From a checkpoint of a small transformer trained on Wikipedia: learned positions, tied embeddings.
MLP neurons of a small language model. Each row is named by its layer, matrix (down: output weights) and neuron, and shows model dimensions 128-255. Each number is 128 + 24 x the weight over its row's rms, rounded and kept within 0 to 255. Numbers have three digits each.
Before each neuron's rows, "fires before" lists the tokens most often just after its 100 highest values on Wikipedia text that the model never trained on.

fires before: "1", "2", "0"
L3.down228:102132122192107163137102139151140198164130122165151100096133139125124163173107146143149173082111157084119147121162171106147146143128094128124129149179153144112131136100062152115120158140077099142124124139149075114120111131130138093152144115106132133133100107083089142144147154107115143121096143131121163142127120124134087106162069121107093128143120133116143126188146133104107117133136

fires before: "\n", "bi", "i", "-"
L3.down3419:146150124120172118072061179180142137091132117157128130094181129140098154148136109117104113137158121104135134159121088150165083136098126130156105108111080160140150094113158166130155130116135133133123147131119141130118127123135166108139118129132148108092089121106125131114112112136161111087186167131139075128133111140118135111094102135103108139101126117134155141151126158169115139132104

fires before: " | ", " | .", " |", "."
L3.down3563:130162137122137163126076126091109133136104172131108125120083112140143134152132122176099144120136155130154079150130111132079126169182181131115122111087116110169124167147178148108128117164141167122133068096128126138126090133152114113085126086113154115117094162155158139141132099147098158112101135144089153107110086076104090124104111138148157106120110138102104126134087126098125106117129

fires before: ", ", "2", "1"
L3.down1283:123127110119110123110122131157157147115110073094147146124118140164109147151130142170179118092091117065173123095100177134118131115178138095122149105124141163116119147098130114133107137117122142095176066173166135102170153214113094110121150120142127106111167133135099101121150164095184133098152121182146109051099131118131164121116112108089134107147142129085123140152126100131117156115174

fires before: "\n", " | ", "0", "4", " | — |", "3"
L3.down2142:140130142165159099099112119115115173176152157121124120136173122166086078104142121121162159151156089199087119091110130079143128098118126145092118131193111135149132104134161105105154097149133126153147155090120156121135101125128132107102150102112135106155152115134117113132123104142128151118150176099124136093115157089118120085114078123202075098133081117166112111114160140141117122134154

fires before: "\n", " |", ":", "\n\n"
L3.down1360:105096116100128092139130133098083146141119122134117117080120117146136134129111113126170128128153130104168140094120109124133107152136167044123150115123088117145110131119090122163133109113133123111117155137170131147134149121140114138154082156125107139128116093131159135130122111135151123127147116066140155192131116129169148119163086131120146175140127100086108140187107120128146141092156

fires before: "1", "2", ").", "): "
L3.down1453:096101106137140135150153122121112117129158127104123136120138115109157130113099115107114131162135079108155135084093120099121125139136133132108095151137121148148141167152148141073166148108147142167143119073148120122134136136172099141127176120129101141142108106121153111127182125115102145109122085088127112132115104119157125177142109115120127152141165089134125135148192096128117142128129

fires before: "\n\n", "\n"
L3.down3572:125102118115114128145160157147100154173112111145134137087161119165133106129151133161105124095080092143159089131102157154085146123129075095143103160151143121125105122125121129112128117157139128115133125135136139120115116188113176143114135117143127162153115108124159104099113146101114140154154116143121108116134129173125156097141095144144127139115131116143139104097114142161142171135138

fires before: " | ", " | .", " |  |", " |", " | M", " |  | "
L3.down3256:124145144148155125104150174118091092116146139095102173078102122123104120161088138130112141113112141157163118094108124128141176108166143118115130120086151128107130147088145138127118094117145129102147111124140127173132140109100150063134121137148128158105159178126114095103071133123156102113124139092173136142116098131127184129127180160158130119127133124093118119068110144136154109148156

fires before: "1", "2", ").", "005", "006", ") ISBN "
L3.down481:137122117176080091159162133103097170128155128117136120139128137140131097111138110111146170188091128107141127133171086099121143139090142132123152145140135106118140140142177132126129101107148129133147124135116110099125105162140146150085126123141132143118126165125099101164135191161102151105134115164119140094164108142151144089113125158143118145075106164135145086141143139173080182125174

fires before: "\n", "; A; H"
L3.down1618:148147171170093143137114105164138121142124107136140164100154184137129139197110130115097116132121095126140115146142100153123052127111146109122095126116110071124103142148101117089119113153148140132113133136102118159088126067101145112122123165127135134076118155103148133132116127131136145124127119167136089115154150137158088105121142118095128111113114121125160128094137134140144158159119

fires before: "1", "2"
L3.down487:150099184161136110147165124121133112141163135120135136118132116129119144124107076157141151162076139139089100158145136132108123133125122139165100124149094143128132145106129094136153093127094145099088133162104137112131102116128130138141154113150122163138104139119116119161151106140172124114105125138091088177104148153126068116116129102166166108123125130123127109096139118089128191095127

fires before: ", ", "2", "1", "013"
L3.down2960:155166139120079150138121127151108118140123105143158156104114093092166119140161135069132138149133168131093148146127122132151123139096153132116136148106154154137152167104071140139142116090136115089104133160138125148161151117150106156143148138136129122150134130166131111137128133149109142131116122139120122108145132166211139089141148154134132121103077130136124114109155143155136138122169

fires before: ".", " | ", " |", ","
L3.down149:159104140112104186133100119098174113132148129115099116116091126173136144133119108187098120128158136146140108118171132126102083143119118085130135114162126181124153181140156178133112132116099121118110095142125094121089138137120106169111165143130186158150111138117178151135132127122151105118165104142106162151139104124131136127118099098115160124159104137123133118173144115132103140096108

fires before: "2", "1"
L3.down2932:161099129139114128142143117133114140137109151137155163105105127126153079166132115124132110100125195101132122143148117092132147136135172191146111165154175109095111124142123137116127138124117161125146145136144143125133175164168125112155149145131150103127139091142172155143143114152130140143100118135155145123143121179144168073153129118091128125143155133128146165136128160111092104136103

fires before: " | ", "2"
L3.down1872:158134124146111100116161154109118136163094127165164134075109123176150146128146145112133139135116136100097142118117097147158115116160123105139113168136152157151125150095121108125134135108132102122167146096135162151086157136141116107122147150134150105121135143082169144130092151104115120097166140088160135138160088110172137109101138130122135097122117142131136112097098160120136124139113

fires before: ") | ", ".", "1", " | ", "2", "00"
L3.down3085:078149118148095142170106169123087140144101128138106145121142131081154138135145147175105155135106149105124107152109117124128107135167145152117089135117109135139080109100117101142138129151119145134129103079101126143148106112141145106085113122129115160127116156115148142131117150125102167152104139084135115083136157144118132119113149182160185169176123164120145126091090127162139136124167

fires before: "1", "2", ", ", "0", "3", "4"
L3.down1046:151105125158137123100112117116088148126152139118105188138123100096095110126160143128059146074115112120137125139134119124107173120161100143129117092108114135112120116104100169108136148143101121142143166145134102131130093145143111074102118115185092143084118128110128115131123128117125126127061129117178141172135127148163125101099158117156143103122081124123120115171126112082122129139171

fires before: "1", ".", "2", "5", " junior", "×"
L3.down3107:114155127120149149082086123129103063140135155121130129128122106181130129159093090122116122130126133115125143149083101131139079176095119140128111120109156121144118153120095162193142154101112182142117146075144118113164124112113100116158076168130110123120146109114161125116106124141158166099134117130100090145138153141140086132171148086109139139066130140145104138137118157110096124102125

fires before: "2", "\n", "1", "|---|---|---|---|", "| ", " Time"
L3.down1240:114131108161155107069106154084152097146144139164112134132122155129099124095150151134144106109109114148103070162107105155139151157141170149132145130117143133135125119101134132119140120154095185125077132104128099146160125158130104156125100131147120158090105113176100093158225112161160129128132132150125133099141092140155084118123161129135142089136150112135147118135144147097098133121089

fires before: "1", "2", "3", "53", "7", "9"
L3.down266:132141103126123090200133126086123146115169089123146132130107165153076146138196090153117067119124127122110175119142155122165159158117130116114127169148106122135130149131139164150176161115100069122161132124147105192165087207148126078117114097190170109137102113086122123165144160072133127089152159158097154126143105149132133109134086151124089129120124107070120140155112107116137138161150

fires before: "% | ", " |", "% |", " in) | ", "\n", "13"
L3.down3118:146153090140154143087099146151093169112134126149108062076075120132155123168141064090097107119120132125139088142130123088102141078163104145131098154115130072111141111116155108181125113100109140150126144101128108111138121137167107114131147135142117153141141110132111098105095117141170054143045173117132118119100162141146112114196124148120165093115153119143096097113108132165117132146157

fires before: " |  |", " (", "% |", ") | ", " |"
L3.down3214:154109185149149136132117130093109138118158086117143139132108097106108123127117131126164122130143131097129155177141117157137128127138107117132123144121100113105115118122102150078147167125145170133148124126102135117145099180145140098157132112157103147123151096111165128145101111113113115155112088110145120109098152120124141160168134111103152118130117151107135122135137150109147137131087

fires before: "2", "1", "024", "995"
L3.down2726:091079148178144114124076154145138151148153131129146124095105137100122094073128128131121147129132183156138105102136179149102122142177119117114108113143093120133129163071102152138136099133138164103152131112124096118112157130105085136107103112127118124101119167123096172127119156152083107169164124105122134126113142128140116149107155158141121126196113104129134106143143103090125167122138

fires before: "2", "1", "\n", " Columbia"
L3.down625:175143121109158096099141121175133154166084168138144110117152098182147111115105162130142131107169140103130113119119086129106125104126095123131139139166093152081128116127136135076175146159150140125119140124152107115150129118117131142175104095110125112099083147145108119137132144161113114104121093119149124103126118141148114120157137129172087124111132129129112063099139091149147125109142

fires before: " | ", ".", " |", "+", "]}", "l"
L3.down3220:144135114127151142123077138154121092140081136103071143141124137125134109124137122112141140152123113149138137129173097094126125152095127137125129123135071131133128134131110104145149139112157156109148164092111132149153130168110130110178114131096099165153149115085136110121107084134120098135158104141144118155128106152139110143173097133074114139111128133156074120122142156155091130112101

fires before: "\n", " |", "\n\n", " (", "|"
L3.down3110:137108122107130132093139132099103146123125135107114090116118093140110152110140153097121143149094054134131161161138121111137155162138169117117120127082134103106124128122101113129155152073117123126098153124107156159108138143148112167108093144113103138108109114117126152151138130114150172147123120136136151111086123108127164183134135165132111141119114135153162145159141128143090108143172

fires before: "2", "1", "0", "101", "4"
L3.down883:121121164103119125147101134151146134147141096110112130115109116101141125150166122133120073149145116144114117145112132153125098127110156100099149134111133121117147175092110119148168123114133081138113106122107107135115118129115098146092132146123133106089096092177131107112142151127130131118091101164110094119125124130113116098134084161152117079136074141144106132154132148131151139100095

fires before: "2", "1", "    - ", "  -", "6", "5"
L3.down1695:102131166116114140121133089119132194109120131136119164122141109134122138104154128133124176106107132130153141122087117124098077175127097121103125091122160139128106148126171146103148099094158144119196126098146159127116142138157161119135132139119157112105094113090102180154136102126136132135153126146148100150136099098162122124138123124128150102140148148105076156113152121099154155135127

fires before: " |", " | ", "\n", " | TBA"
L3.down3035:069107080138140047140118136102125128116120133212162124120123151092133123143121092162124130133144121111090139172146174148111146135131127127130128142095091097110161128117135134113102119124133138138122142135106144143134127139098105111126151149118133137130146142105191140131097147120117152143137140110145148158103147169117128141136139174137145125122124180086143129135096130083129108093108

fires before: "\n", " |", " | ", " ISBN ", "1", "–"
L3.down73:110074125153096160097143120163088111096134116132129138117116167101110090139159109159106110105138100095120165136130171087111124140110134134142119090087167135143131136133173131133123147116153100195118125111073166097137094083120106106132130120165180094150137144134180111136129107127115152121134149125081099121120111182101167089134103128161166137147159151151146155167085136142111072133125

fires before: "\n\n", " ", " f", "\n"
L3.down1271:098109088084102083136173108105163130118142126097144108164150127090089161130115121182131160134133105154091149102134135114120184133122143093110113107130141138114093115161125112129128092128086123102118125149133150165134137126155116155151151137164139142112134130173153137138166140146138094113195152139114114146054148121115102130107171131077110119120106110121155172148132114096132147122130

fires before: " | ", " |", "; ", "0", "+"
L3.down2027:122140140104086114103150200113129125150155118140094171104143132119157178130141151170161153163108129111128127150104154158100147134107158092094141138106101159111164152148129173135085112099108115102095124148132127127104141116110111141138123132139159118101158158129130109060134134131094153125156131114152155107123116103150142109119111151135128094152121113136063112125101107121180179107148

fires before: "\n\n", "1", " =", ") ="
L3.down1649:144124148161131158139164141098105123142120115114155157107144130145130115165127122093120110104149141086123130122085112131143081159137138165137102167095112103118117122146127162139140169080150089088170133127108147161121150137122158128098142124080175116156155086114108112131091123089127139153109159131097125141127120154134155175140121148167153145145127141156121078088113138117124177127153

fires before: " | ", "',", "'", " / (", " | −", "+"
L3.down1895:156171094153083139111157086099118130097150190100115099118128082120151151154139148121136142153142137131117124160143121145106153093113158107104123105143148138142104144143135153103133101100124183078143088104133109138096122117115151136114105135114117102131110130120151138173134126120119128136151125123128125140138149118138117171126135160123137127164141163103136122119180092149085134133165

fires before: "',", "'", ")", ") | "
L3.down3312:156113113097128121051158085089091176122122113161107138135134124149125119158133129126137122149145154149097141151170091100107156142131142142112113134159133132114101148133136105098120088093112145148116149096152084098081160149127149125163143159114091154106141105086145123112137137153137137118133094082098158146146110130144120157096175148149114149144197134161126074203080146140146140156194

fires before: "\n", "\n\n"
L3.down3323:160127153123130102083190129107102144187130136102128163124151173129099115157125135085136085143194093110154119092107110156117131129136120119133122114112144178114174107110166130088104118142130125101140121105131159160168116167141148111157146137152134116151117128126127146123154133145154102101161132134137109137166090144147101088120087146093139134163132135177128129108097163109083128128117

fires before: "\n\n", "\n"
L3.down3551:139136131107124132132128127114121137112138143123149141106153125124110118092136156123166142132127135109097117131123116136135114118099145142118159143134141119145128107137115163158115123122154084113142141148130147097115130142133123148099131121139155114122145154154104104120122151134110114156096139122129153143155110130119114093110144146165111142124133139155156088118135130112149148102141

fires before: " | ", ".", ":", " | ."
L3.down415:116096188117145180165105122095136150160090155065119117130116103103099089101133106114119154117152091147149150146151136117113133149157126122139116125124131143142144147168111102134097164138154124132142150141100141136101107137121132150118118129137134161135123111161169113128158108127120110144166131094125149153106132129128145102112165127088143163122152156148169123110113128139101146125104

fires before: "\n", "\n\n", "-"
L3.down3260:150150101094113162118144129063151133125074115167182130148172158118114092166127143127151104140107127141122161129110091113110101148158075123110110148088147112131125144111136121123124123130111170137104126077110131183132125116093139152106146134151119135125120081128132081098163105155118133156120097148144139163102108175172106130119110157111135154122134130181110133113122149102132149122118

fires before: "\n", "2", "1", " ", "4"
L3.down1604:137131106106117041132157132121103116139175156108170110127108090147139097139119177123143110147091107133124065084095144155146109120107128165109179126122096107078092131096143132105159167120071136115116148118125118160169153124118109133150139107106143096148129134133119138141145142125126127103112157142144128106158167135166090145129136119119099128124118111143125127108123144127094160157138

fires before: "\n", " |", " | GD | Pts"
L3.down1776:120091142153118106113156123104114080097122091109114159121194153062126121113137149187140171161110111106095142174131077126102156184128142129107108112113137146149117095116149146131123105129114181159132202096140120122135153088181142092117153120151205150127153100054109120134116155109144111127139099118157154149100114111141134174137145117123153065153096136129123116154171135153093133136115

fires before: "1", "2", "19", "10", "18"
L3.down2427:131124150139157116094091100105135149117123138133120129141132157137055112106100148104127130081127178101097139149138125146117122095123073137156121168100144158084086124132160132118106120123097127147117146138161148108121099107096148051073123110163115167135071113128109157141140156150120098127062163094100125189184095121146119100130096110110137127129111128112144109214135159133104184119146

fires before: "\n", "\n\n", ": M"
L3.down3187:159147103082163127119107111153150132137153108111175128145163125128109152093106138110112099151160170142137126128124148119099118161096165089119112124143143109114142110117110154170155132177135102120119153130159111147119154093110125114113122135160083126146138133117134111135103159145102097162065171149100117107157142140071164136177133159169137102125093142103171104160146114126130121119157

fires before: ".", ",", " | ", " ("
L3.down2896:126110144135102142162145123143155121149136118124107111166117123139132124162112084128142152160117127111127128142112135086141133130117134158135094157130117117100118153126125128129104130093097149153145149152109145114139129148123168103147155118110102116120109082155136125102127136145168145136153126142137115129115122153124088107095153117117127125118155111093146119152103092129143127127164

fires before: ".", " | ", ") | ", " (", " | .", " |"
L3.down491:121152095135127125125111095071087138077140142124122138112099116114119105139115127130119129164135131150116156125115104107117153173158116129114124073110139151143134118106139103116127153123146149103121145115109169153171121147147131120080076116135125149139151132143126155149105115136130171095114178126099161123121130135110118171173155094125124208162122155128144151119145130142091187095135

fires before: "1", "2"
L3.down457:151106137120130162108117117115128168124153100142126092122107126130149113147133096084120131176157088141131145153135096148112146121144126138092139080149133084112164152133119183185134131093197085150130123149110110115119150154141124102134145132140140158135119131102130146100147167128143108098106124131130119145094140157144141103088122110069089122143099111114116143143182070130129135126167

fires before: "\n\n", "=", "\n", "Personal details"
L3.down3497:117158087118113132151135141144131143146122137127123135166157110114111134144126133130118170156131151130117182114103083142207078148149151126116168131146116128082171125167100117094160138104134134142161103129128160168105165162154162099118133130131146125128103090117105185083145142131179108133121153149123140135108082180140143110143127122117110130100140119146169050105156145135172147102162

fires before: " | ", "0", " |", " m", " med"
L3.down126:179142108132106152177154166124160105148135159131097168134104137113171125148130146119153102113169103124123113107094154153139139118095115130148094084116084146107079081142121117115135139147157149115118112145122118110113146123117115084095106129125157084112132157069144178175122149143120137128125171146151150119118133151094127102140197116176131119174116135149137099115123163148121095125115

fires before: "0", " |", " | ", ".", "+"
L3.down2232:159147164120145133088052120138149181102130071111084122133160122142141132126157123112113120156125129105103094145103132142139093137127094182154144163157117097138118164187143157099141124154076160132127136088161130111093131167173104123137149116155149103155116122120096124145125103146127083093136121149106103146143095100108106130140117092134115125120132158140108107160167110119123169127095

fires before: "2", "1", "4", "3", "\n"
L3.down1592:149135124121146151115162136139149115169155155182129143071144107164095134155165172123127122106150093128149133100134127163139080123135169105097177133125114132111137133116136130127123127129122088131125135160098107125096165125127112138138184126121163098112109129166156112141148171077115135136153169117144147136115108104126129103136080162108117084112077131182172125125102111131154124136113

fires before: " | ", "; ", " |", ",", ".", " | +"
L3.down548:123095094126154188131182134131136095154037106163144114094130141112108123131070094121071103110123143139157111154121138169132154171195142141137099145163148135148123064131064138162123117130161076180149110159124150143109133123143091143102139144134037126127143136183169192166180082140135119134155110084120112118116140132135126143116107102115104152110125125148104115085114098076101104113094

fires before: ".", " February ", " April "
L3.down2416:100109144118111134146111102130156138115129123108102126125133113159111126156091104109133056122103157148152117130152153115135101110109091141163129118113118116152084126102148139106137135070154077179127120153123143119123104143163157115126114118116116127119156120140164078102126080134169140133114184112103093093142130130104099130138127083121109152130153108169156158120115156131117147132096

fires before: ".", " |", "0", " | ", ") | ", " ("
L3.down360:100132159099096128123100098140117119117115116128156167110124122103115117162135128094128097110137104155121096157115092130121055142117140093169128151086116105158145138133082125127149108121141132136140114143131139175119131091122128131136084132130110150073128136144162150140146127134124171159100098126123105120114149152149097125143170112118124106103113131163146107139159139093128140104123

fires before: " | ", "; ", " | −", " |", " | +"
L3.down2739:105118124143110154174081144120128171134139154084124147145091135134113124126110145099157164116148130150141133123138148153102140122117125069134133106106116142122120150094109108132148065114160099122165120088144164137119130084135133169134116098105074110159127117132142123124168140120153099141126113091124136154121095177144144146161166155111129136148144121147097100091115092123090109128116

fires before: " | ", " |", "′", "–", "1"
L3.down2206:125127104145099131113136101136104128134148146131112136098145091125108125175134134118120146096183117157125117151133132095139145131184133137169137098137090109137098101121101158152102160097072101087126145083142141129135134135131091121124088144161127119163093082149125096140181151142145097122170152153121097141104112167100086132114120175190094108132165142124090122108136148108146139156128

fires before: "\n", "1", "==", "2"
L3.down3384:140113160104142126114155163149100158154096147137154140142115122159143125147109182114156115107128148142132108117120147129116051154140155140132136134156119093120110154094173084102147131126164109120108135122112159129090136129171121178122125080140114143116138177117141139154107107135126111144153091128134095133104129106084137131119099133178139132145137144127157149123126087128158133139142

fires before: ".", " | ", " (", "\n", "\n\n", "100"
L3.down2946:132123137097136140138161140095104119168112160138157125093120115109129124112116058132113117139100149101167141180157123108132087155147149133168137167092091126137148120129132130114160110150120137105114076148122105123156107154157090133124158128162155151129129132141174156158145151114150137081163120139130129124138133136119163153179158134093137134147126139077170147119176095156126140108130

fires before: " | ", "0", "2", "1", "."
L3.down1769:091106115130115130122110114166128124156110118099078107120098147107103102145124173100156143183114122160106103092099115162140108148141157182150137173130081090118171171116123157075147166154165154116158151149146091113152137146168155110112163150142120101149105102126134148122134115104095132123131144100149147146134098115118115103139123162089138141119149156146124120152133121123125118118098

fires before: ", ", "; "
L3.down1172:163180136091129102147117101154082121112087087139138157118142136100139147119123117146133116165122144126183155115105158110131188124120110182118105149089135133143093127123110100118130083124120164133101110120143137140114140169090158127138111143152116134141151146111163156133125090126101128133097131122169099116147122144127141151107158115155133067164157127174111160113138138109092120161125

fires before: "1", "2"
L3.down3080:128092091133170151103152132156114159137088157169123109071094139154099129148069115092144123150158135107145174099156175121106095192148149151121116140118133126115095096128189130110163157107148116128104092136144145114130156165141155099138136115151130121109137127098132136149135117140137098122123097117124096135178126194130142100114129099066142124136130114147110138168145124089124176127129

fires before: "1", "2"
L3.down1475:125168154164142113107137132130148130117138115150145128144183144086071119091068160117124111132148161099111066148137129104126134111119142097158130142157094135095101088124139106128134144117127141089152095130167129121117170142107103132149140115161094150124147128121151155104135136110182142145139107125116124144082120141068115097129157165142096124131150119126120151179152145078146171105105

fires before: "0", " | ", "+", "2", ") |"
L3.down3398:152151097104110104141104124150142087125123141112104134136144108095165144102123217172131136112129157123125094120143140125080126067142097162086156131128124105149131114133108184139130161116084134104139085152146141122127113093095141096118144149119157125126145163126152142131136167131165107149138159087127124133163139114106154107112110152134148153147110118102115100106107129146157130110155

fires before: " | ", ",", " ("
L3.down2665:193122136108110116112153124137112135121111135150133129138144106138149121159172123128136134127163139126118136144142156070133154155163122172098074147118084153127095099083113116091120138083082108133090166125104156101144161139086140141136141091158143098151170127127142097130112096066123110130126114113109129128178149188136085099129135120109170141164106125117132131140106155126160137120151

fires before: "1", "2", "–", "4", ":", "8"
L3.down1391:105138127127121120099135101154150132146124142128079158126129137128130131136134168115085082139123158157149134137138124110147138126147146105097136157079062121142166155108143158138145134087127152081111157157141074123118110123114163151141119134116098129128127108132128095168122148113136149119159142137087088158157140142119102138106161134126127087131140140140142179098119124113135090135131

fires before: " | ", ".", ") | ", " |"
L3.down2189:131114137123133155113153146094091163155113135120162159103114098090103106142096152101133140122117093125121092138098121176140074161160122092130120117125143128133129136087121133137146150135140105137157141129138156145081142136124130118134101153116102130146140154134129149144113159126119160121135160087150102114112124123139128144126166164084089100129153092084199144128137099094097154131137